Weights of a small GPT-style language model, trained from scratch on English Wikipedia.
Training: a variant of Adam for these matrices, 109M tokens.
MLP neurons of a small language model. Each row is named by its layer, matrix (up: input weights; down: output weights) and neuron, and shows model dimensions 0-95. Each number is 128 + 24 x the weight over its row's rms, rounded and kept within 0 to 255. Numbers have three digits each.
Before each neuron's rows, "fires before" lists the tokens most often just after its 100 highest values on Wikipedia text that the model never trained on; "fires on" lists the tokens most often at its 100 highest values on Wikipedia text that the model never trained on. A number after a token or word is its count.

fires before: " |" 38, "l" 4, "or" 4, "ect" 4
fires on: " " 35, "f" 24, "n" 12, "ec" 8
L8.up192:152100116138090146116154116112111111137157147102122138134131172139179123142142128147137175131132132152087090114154156136070131081156128160164138152164142115095145093113095083136125126138120110090158088096135151151145143111116089145137162146134142137135117125167144153148132113159133079105
L8.down192:161127131121107164152123142147089176140091168138119100131108126178158154109169130140097109108164134137109096123155126128124140098141110130145159139111129125160113156104131157132172117111090093134127150130108126131119117095158094145129136149143114115148128168133128157110167116081116102142

fires before: "\n" 26, " The" 23, " In" 8, " H" 5, " She" 5, " He" 4
fires on: "." 100
L4.up416:094161107090091101151157129094124150141085099155128071131115152154122140097119122126144127150109150144130147133083128138137147142124170116160147190126149155161141117161087139192120122122085137152120128150131185122158100134153122116107135140091146109134086110111160159126106143138121125090
L4.down416:151126156162115142097123080182120126111100166109140149131142120071145101141126136120100107133113138106128147100166146098151117092115170102159141119142094167121098172146139092102142143168088123134150136163105113161145140120128135117149132115118100126100122127120125114166141120099125095125

fires before: "\n" 30, " The" 10, " In" 10, " H" 9, " He" 7
fires on: "." 96, "\"." 4
L8.up118:136134135104111109126123141127140115093087163119107073105141137141159164121161104148144150140157107133131103124139117102177132127124151116122130175097102139117124132101150116152115112079126117137171147189128147088158107130127118116145153175094094107179145119106145109122138151063110155105
L8.down118:145121144145111141137160121154135129135117095127114125119139111128123158163134144111150159134146124103122147115150093157130099149088117094157112130125092120151130173117139100142123155093099143098109134145164154141103162116113145088152144137123098159121124174138143134136136100143134113122

fires before: " |" 21, "." 11, "–" 11, "iam" 8, " \"" 4
fires on: "ill" 30, "8" 27, "7" 8, "." 8, "9" 7
L6.up278:139145111104114139162122113135109134104129112083143162109102119144134123164110101112135144137137133097139097120118140113138095126092116122142130153116142104126135105116129124130147167103170191120135110106146153051126107139130136110141091123122143152164128136134124092105119113141122149100
L6.down278:167101167120114100144125167112167151172105155185121144078099175118143126108126152150144105136121126109110165148111116120134125108159155108172156163096139112099114130140103160138125108166150108138158114139157157100133153113139119135083158136130120120107111118102143098106105157119105069105

fires before: "rough" 20, "an" 17, "old" 7, "ro" 6, "overn" 6
fires on: " th" 61, "h" 15, "th" 11, " g" 9
L5.up152:143099097176133147082125122172111132084147148095156130170092131124163098076164116152148114113179122096155130118165105093119114169110111124182134149138132116121108111137124145140132137091156102051133107100144138131110119120119141104125131116161116115138095137117124140070147091157131144142
L5.down152:128120089138147144132167104138117149109126069145109102122152136092112124082124131157114151136093087098135122175118174132170153132121127104086148170148126130133125121113120108161135147182130140099144100128118146150126101109139136115138112141133113139095141134126139105164103146134149107153

fires before: "iv" 20, " a" 11, "f" 9, "v" 8, "m" 8
fires on: "ce" 27, " ad" 21, " is" 14, " pro" 12, "ame" 9
L6.up138:092078137133123142124135124159110109163111123152120115129097147142160125102159121173114112099185117160111116127141158133142079091151125116145146146130122131115135119163111122168134154135131127163119126135135168123152139111098107091129137151103179114111133107148134115132135131161131157112
L6.down138:176087144131085139111119108113130128097153162139120128098115107144139128089112087149119115134163152144127122077129104102110130149152143097149178140115095170136140164134162136082132124090135158107088121118127106128129135144143114115122124130131133175137167110113122161145128131097124137128

fires before: " |" 20, "2" 10, "1" 9, "–" 7, "8" 6, "3" 6
fires on: " 199" 30, " 202" 10, "8" 8, "." 8, "20" 7, " 20" 7
L4.up37:095109144116105141157085169136165143126158108142128108092112155112148105177137158112145102135130132122167155144140141123148145130102121084127114162150122120119165142132162144121159134154112161148153089138135133079098092093126138127145131145148139126135151151138097111098169174100136130090
L4.down37:120122147147139083109103083139104116138129112108177140156105173081130121146128133123180148147124127113086111127110127171122128158124157119132137134113115138096131197169143142099163147120093093107107147123097160122148124109147123114112157132162127137149161181086139100106141108087158132161

fires before: " |" 29, "1" 8, "th" 7, "3" 6, "y" 5, "2" 4
fires on: "0" 23, "–" 18, "-" 13, "2" 13, "9" 7, "1" 7
L5.up500:088119115112124158113108130159140109107071097160139129152120111130165079156146116095134191154122125098149133115158121125131143118094133126129123079157074159159136110115124142105103118111123110136118089174131127147172092087121159127141176115135148139134142144135145136085161114131126136099
L5.down500:132144184126168156110107116116174139104166145108123133135144098117109128118137126136119134126111164109098118081141113123159166109120179134160150114100192127161128140086154098108101105120130074138105101086113132136142132143124158111089109144136101123134181152115119086150112092108130158134

fires before: "es" 20, "z" 15, "or" 9, "s" 6, "ed" 6
fires on: "ri" 25, "ot" 24, "pp" 6, " P" 6
L7.up535:129133146120091140137151142134125132136146126149096136117145130161145125134120104139156110145117121109117125141118107130157112142142133134124125165147158144108113086087133182139130150117158142129168137174179164166149155078118110122143161095140149093106117130177092148091142114084128140094
L7.down535:144119074094109169138106141194095160113116125117140112133127133121181142156127128144124123078159128148128107133146114080121155128133143112116115129111125104125111113151076158136131130122153147165130160136146137096168084160129156127118123151148116129124120164176157131123108137129159139113

fires before: "bum" 24, "m" 11, "ack" 8, "ad" 8
fires on: " al" 27, "ar" 19, " tr" 16, "l" 9, " f" 9, " o" 6
L8.up173:110138169103135122085131107147128136177130136100120158107126147152167162128112131107116147111111076110152141148090126126130100101160132127159140168128133120157111112119143152137108091155133128102128133111160082104102150137120141150147121123130153120139113113094103087142087136128089143106
L8.down173:171127114100149112149094106114175142170157132124137098169100143133112086094096127137173123111116136110142134151106123133156087145132143103156099103100120122115162080120105144079186140114139109097113126162114101135160138121134107138111194147076173141148144130138128140104138131156126127090

fires before: "al" 15, "ed" 11, "ing" 9, "en" 8, "es" 8, "y" 4
fires on: "iv" 53, "ob" 11, "av" 11, "ear" 10
L6.up3:160162151170139110187100125081120124120131123137151173132122107139132092108137145137134115131138086103100083153102132129107112094125130144145124129129157145142078109142102136084114128104105111108100119123100116140148111135129147141153174121159122180162135119118163161111133173109135125097
L6.down3:100128122129084138157109131138141156139122138111134088141127124095134132165089086141129134124103106121165132149159067120132104147160142169103102159124112137111132170157154134146135135109098152140163105124121081103151147152152151112128120152070155114133117143153115130164163111139149138173

fires before: "|" 20, "ation" 15, "p" 7, "\n" 7, "b" 6, "5" 5
fires on: "\n" 26, "uc" 18, "." 10, "um" 8, "es" 7
L8.up26:112151167120103094095126136083106114172160148162107127136130163121131130163097156141143111097160103135153106138081125124129108122121114113134125157122148116136121146139105146108150128147078130133121150155135137102119138124136120116131126172133127097162152091097133098171085170096177088081
L8.down26:083132084113095127158151113126124108163123131117166123157071166167135132113134126085100160129128117167125144134109112115151116111084150117123148120151052133125116191118126140163161140131150100100146120109095142136134144115083114114076111124130152138084102110142142117106148100090151138084

fires before: ":" 17, "20" 14, "–" 8, "2" 7, "19" 5
fires on: ":" 25, "–" 20, "20" 19, "1" 8, "19" 6, "2" 5
L4.up404:090124105103117139172145123127154117135166174148122140106164146125152133157168142125117113165110161141132098156174122153169109106141122140067141152068076119125130146124110145140181151129142138130101084150119128112097128069076127141130138080158118131128117082141117121124125114121139148142
L4.down404:135143069148149137158136094149119131123125105115177160106135120099148182120132107089161139159083120170106124102119105094102119103169097125110148162128157157151133149109135147118160135163151139084134128142124113100136128132138106119147165145136109119145115114094156118153107106103140105116

fires before: " L" 18, " D" 11, " Ind" 7, " C" 7, " R" 6, " Ch" 4
fires on: " |" 87
L6.up429:120114153120158092142105115157127139162116156133121132114148161094122091116118124138155183168110132104104172123118123122118132167112134158191102136170088075135165134123149174073094119159156164093154088139131142113106132114129103133140148136133118160107169155096118143124136098126122123149
L6.down429:116098120128088118151122155104131154097121122063144140096161177119118119098137095107182149127136160109163101131135160161142116128140123137077168151108156117119085193131126121147116122102135158118148171134139092159111137112145130102151149152132115131119117123136141164133119134055126161180

fires before: "\n" 27, " The" 10, "|" 7, " He" 6, "ce" 5
fires on: "." 47, "\"." 15, " Fran" 7, "ran" 7, "\n" 7, ":" 6
L4.up240:104108093136131079110132157103101145160081153139139100120132178098086119129136140133127171152150118187134152115113136145161084115117160105129076165138130137123104147165120140161155102142126123141134148129117198128109128144130109136125088112121129089136147133129136109132112154131154113124
L4.down240:154131122116071130097152133084134150101165124144152153165130133133127168124134087100085082126166092133131164065117116102118120095120143129138124137123101138138128089122176146126142131091158098129159121153118136158120138120095151156154112118102141124101129116100088147154126169141146089106

fires before: "\n" 46, "ork" 21, "ub" 5, "ion" 4
fires on: "==" 37, " Y" 22, " Cl" 8, " ==" 8
L5.up46:155081146131110138107155155105120135152138168114135109092125137137133133139145151116158185107137124118144152105128121167133065146161139128160146156113142144101101093149127109153162144097157120125158106162150131114154116155067089073151141119121124086148098137137141151064131113119140115132
L5.down46:115123117144109140155114166103098101110162126094133148111107115150121180113109122115150104124149144164112131128120099119150132100131163124160141146126169117122142102125122106174133089124121136155115115142153148098115101102126132118115099148146097166087111082121170099165075175113111145119

fires before: "\n" 33, " The" 16, " In" 11, " She" 5
fires on: "." 100
L4.up462:111146119132118127085151160135150145159094135160111135114116127151092123119138128099155116121162099136131118123078143142107140167126154114164128165139152109136129160134120143170137109163095118120129122144127191129143130169080117116153128152109126114134093067112143175122116132111101089090
L4.down462:129123152116093152140110132133156094112120108095127146101132100114110153102134099124144147140136130162129106141124134104146090096100159107196122154119153134150106181118134124135131144134104122129117142139169120158145116143088105111149133171102117147111150133112169097095132116130150099106

fires before: " |" 23, " /" 18, "–" 5, "°" 5, "2" 4
fires on: "2" 10, "6" 10, "0" 10, "°" 10, "1" 9, "5" 8
L4.up182:115125098108093144147093129124167112162082108128133114115134111130141091082115134117134136169136117137174186135168163153112110129112130133107140129178110153168133138117165116118048154090134091126155106114130131147112151122133137125127114090159145119145149108151123109146172086121101126134
L4.down182:136141121106152103096130151119108155140072121124162074153152154118160127084127131163104146139136108114095161147096118149102151119117147115097177134098167130147150101105117116181146082162125160138095125110116100128122127115096121121155114100116127115175141167143176142137133114139131143107

fires before: " L" 17, " " 14, " D" 11, " Ind" 6, " C" 5, " R" 4
fires on: " |" 56, "he" 11, " b" 9, "|" 5, " an" 4
L6.up115:151162147139134150122089134159105149124117156098093160140166163102177160115132114141128169157122133124095123121098133133144149149143132123154130122126092074100121135110151178071112141119145139097130073102148135087140144139097104100125127152168112106146115128100163174120142092121160137133
L6.down115:142101154104123100142137123091139137119133095142141131172088132125127142133158103132186090131135109132110134134127086168076146114127131116083162188100182091104132183100164138139164079128105156081162149151123109157091157104086117110154141148123127110077128134097114136140151087132138159160

fires before: "\n" 20, "-" 15, " was" 5, "ith" 5, "e" 5
fires on: "\n" 43, ")" 20, "W" 10, " W" 5, "H" 5
L5.up490:125160173137130077169150158071104125118137153132094071118092149134116156135159137134144126134138138135146094105091107160139176153145143110115113143133110116141112135116100127166138138134091096152171121165133147094137120154137102113142139117129167132144128158167125123097102166106128113118
L5.down490:152111115085127125140149111139102125128154117115124140139059119159135164100126158148161156136151129102135126122133161138169093121106155131177132142133132130125137136167124108110111142106090120104125116168132167096122130141134098130124147156138122137155108148120106160156118120145112114106

fires before: "\n" 19, " and" 14, " is" 7, " was" 5, " A" 5
fires on: ")" 49, ");" 28, ")," 17
L5.up401:085131112139127096150128125106120118101090114130110093145103147087112139133100142181143133128160132121171113135102147098126138158159139144141137145129113101161135131139120116143157152117102122126198116147162130127155125142168109143103135143099137076133137138151125151104082134158141110131
L5.down401:119171156105125113109136157138158125135107123142128110132104119160067141095149173133139130136171120129106106161142143124125126053116152113125074148080096151165151167137114112151175112157130114129141128123096139101117082122178099130129106117175115125143051146111147122109162127104136127139

fires before: "\n" 45, "==" 9, "," 7, " and" 5, " in" 5, "." 4
fires on: "ch" 28, "==" 24, " ==" 14, "y" 14, "1" 8, "|" 4
L5.up419:106119079156142129102160179157181125119143088124112155137134142094118096153142179142133095121148129096150095122123148133127117168144117150153121175097131149154147122121158116138167086108108138155130170114136141089094112131112144125123107136134122125088107106103158112114127101107154114124
L5.down419:086097112150127096144127083122121129090068151135122100062114119131132142104142116089123155132146092137143099140121145121137123133115124153141110128194171129150127158120143170134118153147172126143121132162099143116138133155097155140108156143106171108119119156140128124120145094155085077158

fires before: "\n" 33, " The" 7, "C" 7, "E" 5, "P" 4, " H" 4
fires on: "==" 40, "." 33, "\n" 18, "\"." 7
L7.up488:102115145092107106116138082113150133115161153105104069127081137119086157139133144129162109154174110140145103102107146103129106122113153129181144168132142133077078167119143129154110140121066165145156125141153146136169106120095124116145124160108132102143136134103150149140125098125111126134
L7.down488:124098156120103086123135108152105110129112114121081096132144170110119140129135136124123136153161095125133146100160085123134126149101169123112126127141112171149112156118132102128142119139117108152155113191133110099125085121080101117118112140165180124153118114152136122127100146123142114115

fires before: " |" 28, "%" 9, "ot" 9, "e" 5, "eb" 5
fires on: " " 33, " T" 16, " W" 16, "z" 8
L5.up93:128167136167106151120131165114099131110151151120121136126123148102164095160113156144132149108157109093106115115125129167119143122119141150139157088056134100109145133137088131093137133168119131114099110143150140136139072187113146128143082099153128081158137094131093151167146091150138123143
L5.down93:138104145135170122129175130109121121108124107148157131122134090124161110143151123083171175122133125130128118100120085117139100086126106160116061140132136118150131132151105118056148128084162136171137098108148116098127161127139080121108143134107134083111080147105190113080167143119142162116

fires before: "\n" 52, " " 8, " 1" 6, " R" 5
fires on: " |" 72, " =" 14, "===" 13
L5.up341:105109151131129092133160110116109160102132145167140136148106161091096150129144108125156156146114128128150137115128075142182098120112150131122131130119048130142150123107132128145156095154143148094126140171122103130164122125108142078125144151150163128115096144120125121175140124094096120124
L5.down341:185117164122102130133152138083148114153109095156135081119155121116154125145141153108094104159114158144112171155124142159167151126147050102131156153107096138142111162079140135152135124148113074138105128084122133099134113132097145132140188126096135131120161167132109094137160125093148146141

fires before: "ed" 20, "id" 15, "er" 6, "ur" 6, "b" 4, "ure" 4
fires on: "and" 39, "am" 28, "at" 10, "ow" 10, "ig" 7
L8.up622:126112146084138186139150091135142150132106183081110113106121114159119102145138145143156127129174140135127093114108107151123097161130107129102114137120129113113076114070132139133139140105123137162147159110105104142128132180120110133161137140130142146160125144090095153146126155117127151102
L8.down622:149109100141138115096127143128164094101105122135149132133128107088158124141108107153128114192100113152134127123173157126098124135097163103136142124135205150132145097140149125129107122113139078135070145121062174111106103148128134159160116181127139107151100162097106130119135127158116142128

fires before: "\n" 56, "A" 8, "f" 6, "oot" 4
fires on: "\n" 77, " pro" 7, " ==" 7, " f" 4, "==" 4
L6.up602:121122154097101139145184108119139145116101122121085104140150154117087150129145160156128106148145129148179137100129145138134118120189165140142159166093157121139124104098105130172167148119151135157112083165133120153123100161104103129126151137100140124119101147117144117087153161171104119115
L6.down602:106166159108120100164139104149138158088114081144129107125132094179125111176129173137122117095100076157158167132135115133118080129205132141117101150116134147102101164119108145130160099104142160141126150170168130129087130146146110100124167165141132128142125134107100163116132123123139131113

fires before: "v" 18, "d" 9, "or" 8, "f" 8, "r" 6, "m" 6
fires on: " ad" 33, " con" 24, "ad" 15, "le" 11, "al" 7
L8.up328:086141139140150102087116136123156142122118133150121143089120143101132120109145149142122138098093108139154134122149150136161146160124178125141138117146148115126182110151124136190118127118091156135135147138118151108137106148140123105136161171133124136114128120094089134134115132162097110123
L8.down328:127072142080126138120127131117159112158124125175134123135113104097116147150112083112096134141153130122113142092121137123155129116076096102146191102152118156110076128081137128132091147133136159163114141141119098110127150106142149156125132187123079127125160105144121155118125148119146115165

fires before: "\n" 44, " The" 4, " S" 4, " D" 4
fires on: "===" 41, "." 30, "==" 18
L8.up314:145115138109078144105145128097155147144106187117120168139112171116108123123141143162142170186116132108117114108138092119129096130141162153102153137105108152120128119143158126137154080145152131145144154123163142101127118112095121142126166122099165086129107116092119104178143084094096131125
L8.down314:177108153113116118191156132102165107112137115156114083135140110116118126164134141102096091163139104098164145131120136153135130126122142083132141123135028116140108163081154114126156095105118111106141118154142129111146147141142116133106147140152204126146148151113162118148119125125175130114

fires before: "il" 26, "or" 8, "l" 6, "re" 5, "resent" 5
fires on: "f" 36, "p" 28, "t" 27, "ff" 5
L4.up482:108139108126094146084117093125112150137198147178088125116112144162172161101131127077136127147128128097126089127108147130126093134117120138122134146130138108075154104147110118138107109119070118127121089136137177079141131137082128160135145131137134130133113162136105153169155130164100111136
L4.down482:138114161122164164104127168155097120171142120121082150120127151128116138118145157119137120130106093127121118158148171163089150165165134115118111112156132141146145069120126132168152131136118152163158103113109103147118163095140147117128092129107154125081110160124100177155104128085166149121

fires before: "\n" 31, " The" 14, " It" 6, " In" 4, " Th" 4, " H" 4
fires on: "." 91, "," 4
L4.up121:097155105104149119106166144103120159154119122158116112130128139128135107090117128107140148149153139136146161134093151175140173164158154115158138131122122127147127168155075125114129120155101098168157105134123190095107110173140106136114096143108134115120125141112148139150119144133119145126
L4.down121:157133128119117136110161091144100089114151111112119121105115096123124160148116143102151127106130127149147096061155134062154098055124128103121139110134156131138123186131115117145123194114072131121138184127136113170126131126110125098185130126104106113083125131148120119109131147096135122120

fires before: "\n" 37, "The" 14, "T" 5, "===" 5
fires on: "\n" 100
L6.up94:152120115098082113128092119109112136133109147157116125121128140143125142076118112148129123152159103114155142102112112143165078118148161110127140155102132105141081086125149158124146114121107113130104147165172169102136110151112115146140142131093160091139103143104136143147112157132142126094
L6.down94:150140119085132118137141065124147139143099154126108083153086169149111134126136152145136103122120086132136095076180111142131093136147159111163182115135105156118124142114171116160109124106104090149152130159110180155186124139130116102125129131134168110147179120146142128145131116107143116145

fires before: "ed" 21, "e" 15, "es" 14, "ing" 4
fires on: " includ" 14, "rib" 11, " sp" 9, "av" 9, "ik" 8, "ant" 6
L8.up420:139127114108107100081123167153148166129108172144142140136107126151139126106112083071138119143165108086125113121127099119132073132144108126119112160116104132099084105153164131162116099165128148146126142136138151112123176122094119094096124117139143111106148206156129117109177130149104138113
L8.down420:116123112140126140138086148150126151146167149107133094134128192093151121093146112109132151146073110071162136124154138082156099152127154123114118104130128141106123142142138132109119148115068165141135101099120142136154149105110119154064114089093171130133157152141097111148128157118162132153

fires before: "\n" 82
fires on: "==" 81, "eral" 10
L5.up324:124124125114147129139135162090142139135137140125095137115120132163094116107123151150140124179111108099139139151115111152144112133152108157076140166142129131143137147113160106123166108122139130162148116136142123111126099156118146070101077168154140074121143133155110121093120100055128144137
L5.down324:126098161126109133070147086097129124112101123110138093137140145077160168121153096105131121105145093142176124159069130138130089076145137159125142123150092159157177117125116132122122143143096148143120150113091111144109148097145123123147157146126122153164130106134123088114185115149106115097

fires before: "\n" 18, " |" 17, " 0" 9, " R" 7, " 1" 5, " 4" 4
fires on: " |" 44, ")" 23, ";" 16, " St" 4
L5.up176:124136121128167099195152109123104110100117102128126099125125113089122122089108100117119109140126118126149160135138146095169166136108100116131103129131080135198144129122112117134136155159139112113154153155152171119171132109145125111145125110129175128152114133132105091134178107103137135094
L5.down176:179151187134122126095107141116113144143103155106150113117134163102135123126117132136133114102153150125132112137126127133148125145148133132098139120110155153111123086144126116167083109123175110183120117166154111113125102146121107170180133120130103129177119136106099074093170160131147118151

fires before: " |" 50, "ar" 5
fires on: " " 59, "M" 6, "E" 6, "L" 4, " ac" 4
L6.up636:192120125124108118103128111124135151123120126088124148088146131094134122148134133154126119144163114117136156127158105147145121113155149099109165116110143110136109100122121162133150138104139142120117124133122125117139077092110127124164125145088160128198128127105144140106137120155173121110
L6.down636:101121120131091111153149113173130089118115119176089134111102100129163127130136167100119108181128111102141145132174126108135125105166119086091086151162104145119123124140104155135135130141117101155170133151142148146161128148129166069124103126134133122102075104132152110128128090122117106153

fires before: "ic" 11, " L" 11, " D" 10, "ry" 9, " Ind" 6, "oy" 6
fires on: " |" 35, "at" 20, "ist" 18, "pl" 7, "iv" 5, "oc" 5
L6.up97:163101112138159093119088096177113144095183130146099103101139126103146139162179162139138125160138110117121150110154136104103144130136123148123125135143132131067150110115127151128156144107108140149183135137141118117156166120130099114159146103143129141139144157091128113130136090157136145109
L6.down97:113152125139132120091106106109207119098085151099104160138137120131098164138160092137115143125132120151089085187155124128108142133121125131137110109116136109115122121112128156122113122075101115114134131079132125140160105175102116102193153144151168144078155144090119167106137118115115135157

fires before: "\n" 40, "," 18, "al" 9, " the" 6, " to" 5
fires on: "==" 23, " ==" 16, "ition" 14, "ly" 6
L6.up510:108123093094140130093119192139128116151128134140102111124119127113085142130081170133140142130145099134173086123169127125136116144148122135120140157112120145126100164121107123196147119125154123164118157157122141116085106124093171088140128140144166129091120137139127139109126136102113111140
L6.down510:116106111159131141146125144130128107077147138140133126079100159113102103117134161123138073071101148119135126127075165147034122149184121154161139145081185139147093160133123143153119091154084117140117139129125152076102126164151082110151129134163114102127132107118157137121148116139096103143

fires before: "iv" 20, ":" 16, "20" 10, "–" 8, "ed" 6, "pt" 5
fires on: "ce" 28, "–" 20, "l" 9, "ear" 6, "ition" 5, "9" 5
L6.up432:111128102125130154115113140133098096056167116161115140117127127147172142150117170148162135117103162136118111160117103113116116138105110156150157181130132120132186147090172103138179132107136102129156110147131161159136117137113106117135120112112148119092138077151173144079106135117151106107
L6.down432:139146090152164163102129088155148107111083115116164136127098153094107175128147098135121073182139144145164109133117140120123160156151120143107151100130159116083129169120157136146143093130176113113138111124112174140119149164128138096104141135102174140131143103096110104134098118120090125158

fires before: "|" 49, "\n" 6, "o" 4
fires on: "\n" 58, "al" 7, "iss" 4, "ed" 4, "ate" 4
L8.up97:145113133129104118162155158109128127144115122138116113084129111095116100130157149145142134183114127106157182120094097123148122130140107112144110121070115102088151127122116122100176096123128106137129138166169131126134125103119120104121083171126158133140133117183137144117079104120104104138
L8.down97:143213103172129113125129156136109136089110117147134132135087132142123141115157120109122100073123102134136145171148170124080124105074127102088143140148098112128121155165104139163113149093146125147136140104173109156125160141121164136163121119115159120103143127138092147129141135099136144134

fires before: "\n" 32, "-" 12, "orn" 5, " as" 5, "io" 4
fires on: "==" 17, " ==" 15, "\n" 12, "ed" 11, " stud" 10, "ld" 8
L7.up148:179105154121126087140143116130153142113122137069123098113135129152115173081108157163134150150136100116163104123105132124137073131164155119105143182122152111161064138064135106128145145139151127143133127128153131117097087151103123107100169167113111125173109124139128146128159109111103136104
L7.down148:135144143115068081096122127092130114076090151156109134118130125162116145163105157142164146123163133113109109136157109158109134113140155150143128161116124150106135120138089117111142116149114092153145112147114115112102140138142132113138130125154183142169115127145116135159093128176164074126

fires before: "\n" 29, " He" 8, "r" 6, "c" 5, " A" 5, " H" 5
fires on: "." 48, " Ch" 13, " Mar" 11, "==" 6, "\n" 4
L8.up325:151125150143138131123123102136115149079128136080119120118112166163100157136108152137115135157167134149137131088114115131146110128109160135118135107130112134117131139125136098128140135112145125170161128167128165100143077105121101150153154126125167117140152084121100113125127103152089147132
L8.down325:179091137122095111153111110119151112142165085123149100118105109130121125139145108127107108128139106166126149119125116120109119117076189152145121085159085153127107149105127127147128108115142111108138127177124135131135135120141138153149119082131139125138179127110167115111134147106145096153

fires before: " |" 71, "A" 9
fires on: " " 70, " \"" 12, "===" 5, "=" 4, " T" 4
L5.up116:112158188121116174135146096153145156096111135123115142116123148109153145154151127138142121158107124082156145088112122139130162134103142116126115101146096096092118119122120176153101134135136172135129096144150153108129110142107127100133119153146156096124120146182155144135178111157129118110
L5.down116:143094115174139105126120102136113121116097084121137094160093129143067121131157161144174119130123144124136133085117135097095150111092172154112110067163121118146150134121136088108145116126134112098210136131085093130163101121130116172122123132148143140092101133140164104129155156090156099130

fires before: "es" 12, "ition" 10, "io" 9, "ed" 9, "s" 6, "ing" 5
fires on: "ad" 31, "ag" 21, "ot" 9, "duc" 6, " not" 6
L6.up261:157064111131115167109157142142108153148158142129126110090119140160154157061127116080138139161133135103153149125144154122116135121148158130150123152140171141115067099105116116146126107150075096137073108116158137128136117065121133128136111096148121105122146200151124139162135104108115116113
L6.down261:108159133109148132128124107157099159129125172101120093085163135137159156153202156126185154134138102110126142145164102149136135136111158122121144143130149107127112119190084077140151141161109147167172139131147184120131133103191125152105106105128136119103139070132097111131100121147128113127

fires before: "\n" 96
fires on: "===" 42, "==" 26, " ==" 17, "\n" 7, "." 6
L8.up378:104148129130121111109123142053119141120132143167121101172106144154106161111157156129115129163170123086120119102120108147175096113114167126146175120088142137164134125110116112176140114160127131164112129157159140140112141146105122105143134157123120108128109104090140131152155146154145116106
L8.down378:143119102109097104146148104077121151137117115139134087103076143147152130146140138128136076109143108141126149090183142122160105061112145095153141126143083151132112139060119129134145084111140109140139155137113165112126153122115173094093123123098103105125146119133136111145135100113138125126

fires before: "k" 16, "an" 15, "om" 6, "erv" 5, " in" 5, "e" 4
fires on: "o" 24, "c" 10, "ri" 10, "i" 9, "s" 7, "le" 7
L8.up624:091144148149138136136170118099138110111126149100093144109146108155127141099147149148113115096098171096123139110167162168115104098141114156157137145136134140122119119102112081126090113142090070167139119145141144165141160149108145121118161099104117078115114117130155144115094101159145170124
L8.down624:142143116127139146146142101167145100180150107162113115161128131155071076091127113159149117126113111153135134112120127080137080130118120161137158173134090065085110147154145109108132148130152128140156112086121118142128087122118127098116131139132110116152121140150151137130130148140137143146

fires before: "\n" 21, " The" 10, "er" 6, "ign" 5, "c" 4, "p" 4
fires on: "." 60, "es" 19, "ra" 4
L8.up562:083134166157092128087106158119138141162136172113117127146097135123117091121130112119161122120173149122119142126140108143145132139127151098117220120137150117133118120156114133136124113119123116137115148122124164129133134122119155088128146130071130070114116086075140123132157140106175089091
L8.down562:137128145120139124137120088122153158133090108120133120126116148134125147107110097138119123112115107111125140150150132123143119095126162063094164090123130138129142150117134095113147108163148119120150116174123116140149142121106176120087120110106149151128161127109148118157139136106103129076

fires before: "id" 16, "er" 13, "ed" 7, "ing" 6, "ers" 6, "in" 4
fires on: "and" 56, "b" 15, "am" 8, "k" 7
L6.up366:105155160142121191131144122129127148102142149174075147143118129120150105126137150094144158136189163098123104119135092115111107166141128144128106114123132144117103113104096093121114158124110176148129117130142148133115122121137112129127111117164081119123104145117140130140119146125098154087
L6.down366:150164117150163130144114157113141132093104184112184101133142131118105124119118118146134130122126118136116125119118124091134149110097142131108138117158132105128095135145147208109161116130110101135145118091176116171121098081142174109170098154110112108142113091087070112160144172124153177138